Weights of a small transformer language model: MLP 1024 ReGLU, a variant of Adam for these matrices.
MLP neurons of a small language model. Each row is named by its layer, matrix (gate and up: input weights) and neuron, and shows model dimensions 160-223. Each number is 200 + 30 x the weight over its row's rms, rounded and kept within 0 to 999. A neuron's up and down rows have the sign that makes its largest values positive.
A block is one neuron, or neurons of one layer that tend to fire together. After each block is what it responds to, as a language model described it from the Wikipedia text at the highest values.

L4.gate265,168,203,162,196,186,221,232,216,192,176,162,209,213,176,231,186,187,209,204,205,169,190,160,149,218,165,197,173,157,240,233,215,202,128,202,227,168,197,154,236,207,210,177,195,231,220,278,205,187,243,159,191,209,206,190,230,220,186,212,239,196,172,245,201
L4.up265,254,210,184,230,206,206,204,226,196,179,206,236,240,207,156,204,117,211,177,298,189,149,167,229,169,208,177,220,193,203,245,208,184,171,243,204,207,196,153,169,151,180,188,198,198,188,216,166,198,162,172,196,191,191,209,207,253,206,221,190,252,205,183,178
L4.gate904,197,163,203,164,223,170,199,230,224,142,213,150,217,202,207,247,218,233,234,252,235,207,195,240,205,170,209,152,190,204,216,215,237,169,220,220,192,190,216,223,176,179,209,210,219,267,181,165,174,172,163,202,162,249,165,191,278,197,176,175,204,241,212,166
L4.up904,174,200,146,212,213,146,186,262,240,143,190,175,201,220,197,236,185,204,226,249,207,153,215,234,246,185,167,183,173,189,203,239,193,144,283,163,164,210,218,232,94,198,180,218,241,229,218,172,213,187,206,214,257,224,203,180,250,194,177,182,222,271,199,166
Relational "with" after verbs. Prepositions like with, by, for, as right after a verb or noun naming a relation, especially "signed a deal with", "played with"; also final digits of years.

L5.gate83,207,203,199,186,169,164,221,210,194,185,218,169,119,175,137,215,179,267,170,169,211,227,234,196,220,168,216,227,203,122,198,224,196,185,215,220,158,177,194,242,203,166,250,190,212,226,153,206,199,205,154,200,216,241,212,230,266,179,219,140,227,237,164,166
L5.up83,191,212,163,195,183,217,211,191,199,193,190,209,160,208,146,190,164,236,174,180,209,248,231,171,215,202,188,175,199,175,247,219,164,200,231,184,166,193,181,211,164,154,266,161,254,208,165,212,209,226,169,195,235,229,187,216,244,204,180,126,219,247,177,181
L5.gate195,187,183,202,206,184,181,217,217,193,256,159,204,183,255,212,216,173,255,194,222,203,218,184,210,227,157,190,170,97,211,187,172,229,168,213,212,199,248,192,243,156,224,205,169,151,244,161,189,189,223,204,256,195,237,220,245,246,147,239,211,169,184,190,197
L5.up195,160,188,164,202,206,146,204,217,175,231,177,216,191,196,227,280,164,204,173,188,234,155,199,172,240,206,157,136,182,216,230,197,208,172,196,180,153,217,224,226,213,211,206,169,177,250,139,161,202,177,170,238,153,202,197,210,210,170,190,236,223,208,183,232
L5.gate268,191,226,229,155,222,152,205,230,222,187,191,196,168,172,249,179,199,188,199,271,222,179,215,181,223,202,194,234,196,190,216,189,200,169,238,197,199,230,193,241,181,209,222,190,216,205,198,182,195,144,198,214,197,171,206,236,218,187,205,191,229,207,188,171
L5.up268,183,218,168,171,186,226,205,201,205,188,193,177,208,214,202,173,199,233,191,224,194,191,194,192,226,202,187,262,190,247,247,192,169,164,272,187,196,234,150,214,190,153,271,190,228,255,216,196,153,209,223,203,215,199,200,242,200,172,199,186,211,216,165,153
L5.gate335,195,277,195,193,220,178,179,225,270,225,139,237,224,200,212,186,206,204,220,222,200,199,235,184,258,198,161,160,199,226,208,197,190,180,236,201,187,261,186,219,197,227,202,222,185,239,152,177,213,186,181,201,180,184,200,254,224,187,238,220,185,186,184,243
L5.up335,221,188,223,197,215,207,188,211,249,188,185,199,145,209,229,214,217,262,162,239,203,127,189,133,189,160,165,235,173,267,227,191,228,205,252,215,169,182,160,263,167,203,235,202,220,227,231,167,194,223,219,257,191,205,202,212,199,140,212,238,228,218,189,168
L5.gate427,180,193,209,206,215,207,269,192,165,176,209,199,106,156,225,217,192,233,218,257,241,161,202,215,203,195,202,223,193,188,215,165,158,185,235,193,239,190,225,162,193,217,213,187,153,215,168,207,212,233,181,231,211,206,186,186,152,210,201,222,214,157,215,193
L5.up427,213,236,210,145,241,192,121,197,216,238,191,180,260,216,181,174,201,170,186,129,197,218,194,175,159,229,190,230,191,196,228,170,249,198,241,156,186,206,178,182,214,182,212,173,228,172,227,196,176,175,250,208,202,198,227,200,234,190,197,214,208,178,168,211
L5.gate682,217,222,183,225,221,157,221,187,229,202,211,179,165,193,242,193,161,190,216,225,210,222,208,174,218,223,179,193,215,210,216,187,186,201,253,196,206,261,198,262,222,178,213,265,203,165,238,175,245,199,171,260,187,162,182,243,220,173,184,221,157,157,237,191
L5.up682,202,191,196,177,218,219,176,265,228,235,220,112,173,178,229,167,189,137,170,212,263,177,185,215,167,194,176,157,143,215,184,164,201,186,246,180,170,152,193,190,218,187,215,215,229,216,200,217,203,199,204,162,240,196,188,196,198,208,180,264,198,201,179,196
L5.gate799,217,229,221,235,216,231,160,221,265,232,191,192,190,186,234,170,153,169,172,190,228,217,160,167,169,228,209,198,199,248,156,212,199,156,224,191,164,178,188,230,194,229,250,217,196,179,202,151,255,224,191,186,153,186,224,227,192,175,169,199,167,198,173,141
L5.up799,211,226,185,199,188,221,239,200,172,166,188,233,183,222,197,229,159,210,179,210,158,236,155,162,233,240,199,207,188,227,178,175,198,193,200,170,159,222,217,242,221,209,223,217,174,169,246,204,220,225,233,192,228,208,249,231,212,249,193,170,170,223,166,226
L5.gate966,182,203,152,183,200,170,248,227,198,173,119,212,162,189,161,175,154,208,240,208,190,177,179,200,191,198,168,180,186,179,236,177,170,194,164,207,222,191,199,187,161,177,231,182,235,202,217,202,192,178,238,152,172,241,154,223,201,188,202,180,214,261,211,202
L5.up966,186,246,163,181,211,202,226,193,166,214,162,220,178,215,140,227,193,218,155,254,229,200,240,178,210,138,180,215,194,190,216,230,139,178,199,221,177,201,164,196,136,195,194,225,199,183,201,246,175,197,234,190,143,205,195,243,220,274,229,155,191,246,172,161
Relational prepositions before partners. Prepositions, mostly with (also of, by), that introduce an associated person or group, such as in partnership with, signed with, owned by.

L4.gate225,185,190,202,225,205,225,209,279,188,193,218,237,119,196,218,191,179,214,152,190,251,210,202,198,226,208,225,161,180,201,206,196,279,167,241,247,192,190,286,213,205,231,214,244,114,174,231,171,206,194,182,212,156,243,214,217,243,236,254,232,174,216,196,205
L4.up225,160,196,167,198,194,218,186,177,224,138,235,227,186,177,247,181,194,220,167,218,225,199,227,219,240,202,245,196,207,158,191,231,250,188,186,244,207,223,214,195,179,236,170,204,155,201,241,211,194,211,124,158,144,153,164,237,235,232,224,240,205,127,214,199
L4.gate1021,205,198,199,223,202,143,213,183,200,175,199,214,179,173,209,165,192,173,197,230,188,175,211,243,202,227,180,157,167,158,172,205,251,204,221,232,177,264,276,190,165,214,217,175,129,201,224,214,163,208,214,194,197,215,202,201,240,208,226,176,207,219,240,218
L4.up1021,220,151,214,249,184,195,231,225,178,162,195,170,198,162,222,184,195,175,200,212,204,187,214,154,202,188,141,167,192,118,178,201,224,215,222,179,202,236,179,220,166,180,199,187,158,228,193,204,178,192,142,192,200,280,162,227,258,173,229,204,229,173,206,169
Year final digit. The last digit of four-digit years in dates and ranges, such as 1945–197'2', born 157'2', until 196'6', especially closing death years.

L5.gate254,165,170,202,186,229,208,238,252,191,174,232,202,165,155,153,201,215,187,172,210,215,244,154,142,200,188,224,183,192,194,234,184,209,218,251,220,164,273,204,224,225,253,183,181,180,187,184,242,165,204,134,261,151,169,225,268,207,228,192,205,174,175,168,157
L5.up254,151,214,201,176,260,235,189,241,155,186,241,180,180,159,212,170,211,203,203,163,211,226,172,149,186,207,194,150,224,215,247,192,206,219,223,229,175,232,192,222,220,207,166,219,202,161,198,231,197,212,181,232,169,158,216,262,219,236,170,207,182,178,204,181
L5.gate414,174,227,232,154,217,177,194,168,211,221,201,255,219,195,224,171,186,191,141,211,226,219,237,204,137,214,184,183,205,217,204,213,229,256,190,202,132,219,165,270,190,195,260,175,199,221,204,276,239,236,188,168,184,202,238,224,274,170,198,206,223,131,230,181
L5.up414,146,207,218,220,207,182,136,249,177,202,200,232,178,150,193,190,159,193,142,164,227,215,187,206,160,230,177,179,240,181,141,225,162,173,217,205,146,154,222,209,191,230,256,209,175,168,256,227,252,229,161,178,202,210,253,235,229,259,181,216,162,180,268,198
L5.gate455,210,172,276,189,263,142,214,149,173,209,189,256,203,157,172,190,194,287,158,163,190,236,189,166,227,226,222,226,217,198,214,220,144,225,257,195,203,168,149,187,223,210,166,230,182,165,214,229,204,203,131,253,169,174,234,195,171,164,214,179,162,212,205,192
L5.up455,199,179,221,200,219,156,235,188,209,204,199,263,222,202,232,221,250,225,151,187,190,186,191,167,235,185,239,191,227,194,240,200,192,229,231,199,174,161,193,158,192,196,174,242,216,242,235,213,200,199,195,252,195,213,201,155,183,150,194,203,146,214,220,179
L5.gate541,197,219,272,197,217,173,212,141,197,183,194,181,176,179,192,132,140,216,183,199,181,170,190,176,207,209,240,204,208,182,186,161,229,185,205,248,140,180,171,193,166,236,128,198,168,228,146,212,204,207,171,226,147,227,270,218,143,255,164,198,222,176,198,138
L5.up541,176,184,261,197,236,188,185,153,195,213,208,199,212,185,180,155,138,222,203,161,204,205,200,190,194,190,241,207,223,192,215,182,217,160,165,259,171,153,222,151,172,206,145,182,183,237,203,232,200,186,183,188,204,272,266,173,168,208,190,201,184,172,189,152
L5.gate697,208,233,192,151,208,210,227,193,199,238,197,273,214,221,215,177,181,196,206,202,227,192,236,182,208,220,218,190,192,223,180,169,173,217,198,193,144,160,153,208,253,206,234,189,228,213,242,219,227,195,174,184,159,224,231,195,250,179,225,242,200,162,210,140
L5.up697,156,168,180,223,213,178,249,228,191,185,193,219,225,172,236,160,193,207,179,245,189,196,120,198,200,208,212,173,211,219,173,243,234,196,179,177,189,202,188,196,230,188,170,207,194,242,211,212,188,184,185,190,191,160,217,247,147,148,197,232,184,211,158,146
L5.gate814,209,156,199,185,183,199,196,185,186,213,222,206,159,196,187,200,122,278,162,258,197,199,169,150,184,196,201,172,181,221,228,193,215,221,231,175,171,225,184,261,191,185,221,219,226,190,268,239,211,232,196,217,223,211,230,234,181,216,230,163,182,242,249,152
L5.up814,218,179,204,178,195,165,200,175,189,187,174,180,178,184,199,193,212,230,182,217,193,183,204,197,180,194,216,203,212,288,200,199,196,160,201,189,222,206,182,252,182,177,261,173,201,199,235,231,201,217,163,202,231,158,236,211,184,178,201,202,163,194,234,202
L5.gate908,192,145,221,202,202,160,211,216,166,181,161,145,186,169,217,203,237,160,153,229,194,206,206,169,237,243,209,194,185,170,220,202,232,207,175,194,198,195,177,190,217,162,222,195,212,248,195,175,178,264,159,243,139,247,201,229,217,193,244,204,197,228,210,161
L5.up908,193,241,161,220,238,194,203,203,222,190,202,214,202,221,193,218,195,205,205,174,182,220,276,190,189,146,219,216,248,233,196,261,147,245,190,234,169,195,151,199,216,157,230,171,155,238,127,210,224,217,227,193,171,186,172,256,153,203,167,222,179,193,169,168
L5.gate965,235,170,227,168,246,165,193,235,202,156,154,172,172,167,223,188,179,188,209,200,207,233,196,157,181,191,203,200,173,139,191,175,233,200,211,214,192,210,224,171,193,215,172,188,125,229,211,179,181,194,168,263,174,193,277,221,179,191,180,159,178,234,207,177
L5.up965,245,203,231,192,240,170,200,239,180,181,152,189,218,146,228,171,151,160,204,176,209,211,195,221,204,156,237,186,221,156,170,175,213,193,176,231,192,200,221,195,212,169,207,179,139,215,204,204,183,204,193,234,170,200,263,188,181,195,191,186,218,195,229,164
Date day slot, name middles. Mostly the space after a month name just before the day number in dates (April 18, May 13), plus digits inside dates and middle word pieces of foreign proper names (Figu-ero-a, Su-ce-ava).

L2.gate71,177,201,217,164,236,195,249,190,220,196,159,215,181,143,185,245,184,198,191,213,224,196,230,225,147,223,245,145,204,187,176,210,230,198,229,233,207,219,167,222,189,167,196,226,163,177,181,182,224,167,222,211,163,214,182,218,208,197,183,176,163,214,183,181
L2.up71,220,242,211,240,212,178,160,222,241,205,208,163,206,207,270,182,209,214,213,176,219,205,203,213,246,172,210,238,212,193,161,238,170,235,254,175,158,187,195,182,219,192,229,214,234,173,211,152,210,239,188,231,201,223,195,192,144,177,159,213,206,202,179,198
L2.gate790,149,221,180,188,201,192,183,214,198,194,201,148,261,156,202,145,170,208,198,157,214,253,176,241,190,192,163,170,181,203,231,202,229,168,163,202,192,186,193,194,217,192,134,194,184,185,226,186,158,200,200,268,179,181,220,235,227,201,215,182,186,205,190,225
L2.up790,182,189,198,200,180,183,211,220,182,203,158,197,292,148,205,158,181,222,180,133,224,234,190,205,252,201,216,187,211,230,185,138,271,170,186,224,221,204,197,197,246,190,168,156,135,167,239,208,178,182,188,223,223,272,204,199,172,197,215,218,195,196,178,167
L2.gate885,219,160,206,228,268,169,174,145,179,157,157,244,227,180,172,194,193,235,159,181,218,220,189,182,246,248,145,205,178,209,211,220,222,231,234,202,198,210,302,228,201,185,138,234,155,182,226,212,237,146,137,177,194,223,229,175,228,174,162,178,189,160,246,159
L2.up885,181,214,151,233,225,173,182,195,179,208,236,217,197,217,202,174,177,215,183,213,188,222,208,234,224,207,209,178,216,223,193,236,217,149,237,193,165,169,205,171,184,155,207,182,245,182,178,190,132,237,192,173,189,214,203,192,201,186,269,262,182,190,218,214
L2.gate990,204,188,229,208,148,211,232,174,163,185,164,191,241,163,149,120,189,273,139,205,184,187,195,251,258,192,143,246,190,230,207,224,213,228,210,197,182,244,243,208,200,171,164,174,152,199,185,255,201,186,163,267,203,212,230,145,209,244,242,181,177,253,211,202
L2.up990,252,189,248,245,157,205,224,203,163,164,213,216,250,170,203,160,158,202,175,247,182,203,209,237,192,239,159,197,229,228,218,223,230,222,175,162,202,258,196,176,208,175,176,188,169,201,189,228,221,196,227,218,195,230,233,149,190,277,216,186,195,186,202,219
Numbers in sports tables. The space or first digit just before a number in tabular sports and stats data, dates, and scores, e.g. "January 2006", "| 0 |", "L 103–11".

L2.gate115,193,244,223,162,270,204,252,228,205,151,221,172,192,143,151,171,155,211,208,186,168,241,168,207,219,274,205,216,169,201,238,192,180,209,229,179,183,195,200,222,191,166,251,229,159,201,195,205,228,232,221,215,165,188,169,296,209,188,205,240,186,190,221,197
L2.up115,151,247,214,122,266,182,229,198,201,200,267,174,207,183,206,166,180,187,219,206,189,210,213,174,160,246,215,206,179,199,236,225,147,243,245,186,184,189,203,166,237,140,244,232,219,194,197,227,201,245,255,184,183,145,164,281,181,158,198,223,229,205,237,199
L2.gate122,179,210,227,244,259,207,249,233,171,200,218,157,168,174,181,189,143,170,123,197,226,229,153,231,187,254,166,204,178,199,230,163,191,215,218,218,194,188,191,211,128,191,214,223,160,190,247,244,215,171,201,237,194,202,178,235,249,183,235,260,186,242,232,242
L2.up122,146,241,185,231,242,211,212,176,150,211,210,164,154,227,198,233,142,178,172,176,199,225,167,210,180,241,186,203,203,176,255,186,167,268,228,214,185,167,207,200,150,138,213,215,224,181,260,233,230,228,253,178,174,218,168,200,218,141,248,251,193,185,245,187
L2.gate348,176,203,237,184,275,200,252,210,195,196,188,144,91,163,188,223,136,177,155,151,231,244,145,249,195,239,202,215,189,173,219,221,168,195,254,202,199,220,181,232,214,212,239,250,196,214,200,226,221,218,187,222,177,183,186,209,220,217,192,202,155,216,249,205
L2.up348,226,203,213,176,254,212,265,160,147,251,209,158,189,190,146,216,191,210,146,143,222,217,185,190,173,213,216,216,213,179,186,227,180,227,243,193,170,161,164,189,221,165,188,224,212,212,238,260,215,260,201,245,219,226,229,216,211,167,224,179,184,187,226,158
L2.gate649,190,201,239,235,205,199,201,184,215,169,211,167,154,217,183,207,131,181,180,207,173,168,192,205,185,203,216,191,168,181,265,218,198,200,187,239,198,234,241,177,227,227,217,266,200,211,192,216,185,181,195,224,210,238,236,243,266,214,213,216,148,157,158,184
L2.up649,198,153,230,242,207,204,208,161,143,158,133,219,173,217,204,166,239,236,157,220,213,222,213,215,226,249,209,225,220,208,175,185,204,209,182,178,175,201,181,218,180,211,205,239,184,156,220,206,189,199,211,183,177,229,228,250,285,130,232,213,173,205,170,150
Person role nouns. Nouns naming a person's title, office or occupation, often right before a name or in lists and tables, such as composer, President, actress, coach.

L5.gate219,189,168,216,132,222,185,160,226,210,197,201,230,142,185,183,205,218,164,213,260,209,193,173,196,199,199,207,186,187,172,204,252,175,174,196,184,193,197,199,234,159,196,190,199,220,186,169,203,210,204,136,235,213,195,252,212,223,238,199,171,204,225,199,245
L5.up219,160,191,202,268,207,190,227,213,175,206,182,177,147,218,212,224,206,264,178,190,230,217,251,169,210,104,169,157,149,231,194,207,184,177,189,190,188,232,233,205,239,183,167,194,193,215,216,182,177,232,220,193,226,223,186,218,165,189,211,252,208,148,190,239
L5.gate328,229,197,210,210,187,208,209,173,224,214,210,181,189,155,179,207,161,196,186,213,213,210,172,157,222,207,169,203,169,155,173,218,172,232,241,202,175,205,203,194,140,232,217,149,234,177,197,151,166,162,163,197,173,207,200,187,224,230,194,190,200,232,225,190
L5.up328,225,205,191,211,211,229,208,170,193,205,187,156,167,213,178,227,194,154,217,222,193,216,159,144,220,197,166,201,171,138,166,192,198,202,221,157,180,241,199,207,151,233,259,177,284,147,224,156,188,225,197,159,207,210,198,209,194,226,169,171,215,216,183,199
L5.gate479,182,216,195,215,255,150,203,203,153,242,205,181,121,168,197,184,153,238,183,207,227,226,136,194,162,202,191,158,170,198,204,181,214,192,175,157,156,237,233,221,191,215,202,168,151,163,222,190,216,221,195,180,151,233,268,212,249,238,182,215,180,220,250,224
L5.up479,171,170,254,229,156,180,187,265,229,226,170,176,200,234,242,193,226,194,175,206,184,190,196,242,195,163,220,166,212,181,170,253,190,144,176,174,187,192,208,267,189,218,213,214,188,180,222,205,196,228,247,177,257,238,216,144,226,192,255,232,265,163,206,244
L5.gate635,194,157,187,236,253,185,193,164,227,204,208,110,182,153,216,169,199,170,248,201,225,213,127,199,224,193,162,136,116,201,229,222,261,202,225,228,195,180,189,281,207,227,186,141,191,197,236,180,221,233,157,181,189,222,213,218,193,254,212,161,155,163,209,185
L5.up635,200,156,227,221,214,186,194,212,202,231,213,190,246,186,244,162,190,215,217,177,226,199,202,208,247,215,155,257,171,182,190,201,247,152,211,165,223,170,221,164,149,206,181,210,199,191,212,188,168,175,176,192,218,190,157,186,185,212,131,231,220,224,202,171
L5.gate679,189,219,195,218,227,169,174,216,213,263,175,213,186,212,230,211,181,153,133,248,196,223,161,117,241,211,223,208,187,209,225,154,208,222,238,220,173,210,177,216,246,206,195,194,211,203,173,199,208,207,194,198,161,169,201,223,239,204,211,184,190,202,141,245
L5.up679,159,193,173,212,180,115,197,211,198,232,189,201,187,200,222,211,196,172,189,199,254,198,217,196,210,204,240,215,168,199,188,213,234,230,222,163,177,209,184,213,199,214,177,191,171,227,184,141,189,235,201,192,229,177,192,211,199,211,211,236,236,215,174,195
L5.gate696,235,99,199,197,250,205,196,191,211,223,209,165,189,169,158,207,173,244,206,244,160,191,189,207,229,212,177,160,149,179,182,233,196,217,157,222,138,209,147,182,212,206,181,244,204,199,192,169,166,184,198,191,169,178,228,229,209,233,201,183,232,176,199,229
L5.up696,251,220,234,229,213,147,217,177,193,175,160,216,163,151,186,109,205,206,188,207,199,166,205,199,253,197,202,213,208,242,203,192,196,172,179,202,153,230,202,259,176,205,221,181,201,169,232,216,202,192,142,210,148,179,177,210,240,216,228,167,229,167,274,211
L5.gate810,238,174,192,170,227,173,214,191,214,188,210,218,233,155,238,215,109,191,187,209,204,222,168,183,174,294,208,206,205,121,231,136,187,233,235,160,196,223,205,171,174,179,176,192,224,168,186,203,147,210,263,155,241,197,243,203,229,195,216,119,191,238,163,179
L5.up810,194,194,189,181,189,147,145,174,193,168,218,149,158,205,210,125,144,210,215,216,190,236,179,167,187,198,171,198,163,199,184,173,205,184,260,167,199,184,208,210,166,217,219,211,184,211,248,197,206,206,202,261,208,247,175,235,198,210,140,118,213,188,181,187
L5.gate1003,186,205,185,197,240,160,180,237,245,183,191,179,210,145,219,210,205,211,177,217,247,206,266,234,213,222,212,185,191,123,183,173,248,138,216,194,141,209,250,232,170,200,219,188,178,233,172,209,186,194,160,201,238,261,232,238,196,180,209,196,246,208,226,191
L5.up1003,148,193,167,211,258,149,162,181,257,221,182,176,219,144,225,159,187,191,220,159,242,198,258,170,191,193,197,227,212,113,165,164,213,161,238,176,181,211,276,237,153,209,202,176,189,192,188,149,219,188,200,174,236,252,201,247,179,241,182,240,209,205,190,161
Year completion in biographies. Final digit of a birth year, or the comma right after a date, opening a biographical sentence or section (198'3', 2018','), plus verb particles like signed for, take place.

L2.gate173,161,196,225,165,201,183,250,167,211,175,210,208,102,161,159,200,208,208,191,160,225,193,134,213,224,267,151,216,162,221,179,195,188,151,199,195,195,208,241,247,195,126,157,200,164,202,216,159,209,173,140,237,195,202,235,200,199,223,189,273,220,159,211,203
L2.up173,197,189,165,219,186,220,156,166,252,230,205,178,229,203,192,194,166,209,246,197,213,183,171,193,240,145,194,207,202,230,226,252,253,218,209,194,215,188,195,170,218,216,224,177,187,200,171,197,230,135,177,206,190,146,233,214,220,182,173,217,160,180,235,200
L2.gate253,195,196,197,191,251,193,222,234,186,205,183,182,180,163,198,145,209,220,145,197,208,164,180,183,225,207,163,191,178,121,196,219,188,164,201,150,170,192,213,209,203,224,207,139,166,198,184,240,156,192,185,233,177,170,205,232,220,226,140,167,212,205,225,182
L2.up253,178,164,170,211,207,230,178,200,178,180,164,190,210,161,211,163,225,200,201,231,195,247,224,233,260,173,184,254,220,177,157,212,228,190,188,194,153,210,209,200,217,180,165,166,249,183,171,270,163,162,181,236,193,206,224,202,175,200,208,190,235,198,239,215
L2.gate344,282,158,214,196,232,188,219,216,264,177,182,178,196,124,219,211,219,223,176,204,172,204,154,254,233,246,205,216,150,207,201,212,257,217,211,202,229,234,207,204,185,207,185,210,196,187,213,208,200,196,149,185,158,255,199,158,221,217,194,166,140,169,212,250
L2.up344,235,225,175,176,159,257,210,218,168,149,208,221,218,188,212,133,183,185,204,200,123,201,186,212,154,237,170,204,166,201,226,201,256,231,174,191,201,205,179,198,179,196,225,163,231,237,213,201,197,211,194,218,185,232,171,199,208,180,171,184,224,267,193,247
L2.gate513,212,184,176,198,214,134,199,225,163,184,146,156,180,194,155,201,149,186,185,146,213,162,130,203,188,181,220,208,206,168,244,218,185,266,158,222,187,253,186,175,174,237,177,217,188,204,209,147,159,190,178,217,223,218,200,189,219,179,238,153,175,214,163,203
L2.up513,166,190,222,239,214,218,182,217,251,211,209,208,206,184,178,243,213,167,216,228,237,227,214,183,252,160,140,191,184,142,224,185,200,192,182,200,192,167,226,181,212,231,238,247,236,146,189,205,240,202,196,210,167,253,218,202,219,194,210,178,216,196,158,248
Year digits and heading marks. Inner digits of numbers, especially the third digit of birth years (19·8·6) and coordinates, plus closing == of section headings and |, : separators.

L4.gate250,233,194,204,155,209,153,202,211,227,168,210,206,219,147,208,218,194,218,225,215,223,209,217,202,241,182,248,237,183,220,209,261,240,156,250,189,206,197,137,210,158,153,232,198,176,184,227,227,167,138,160,201,260,243,177,230,181,223,172,198,203,161,220,200
L4.up250,193,238,192,192,203,173,211,255,182,224,171,211,210,227,242,138,227,193,234,157,215,269,196,189,191,206,191,193,217,151,198,146,186,173,225,209,185,231,183,189,214,205,128,193,120,205,271,190,212,210,251,196,166,206,206,172,195,233,182,223,162,200,177,216
L4.gate743,200,218,187,210,223,215,241,259,215,193,219,214,178,150,204,208,201,215,225,163,197,233,194,192,292,179,188,193,167,194,184,216,241,223,214,228,226,251,215,189,201,191,147,202,175,222,220,192,172,125,156,187,158,219,193,161,196,176,169,233,182,175,228,194
L4.up743,209,253,213,247,245,183,188,181,219,182,175,163,198,181,235,178,191,195,181,181,255,235,167,166,203,184,214,206,174,128,178,203,244,178,229,209,183,184,242,212,173,228,160,246,176,138,233,149,201,168,163,205,205,157,213,195,176,255,225,177,216,159,207,211
Upcoming date numbers. Spaces or first digits of day numbers right after a month name or "On", and event verbs expecting a date, such as began, started, announced.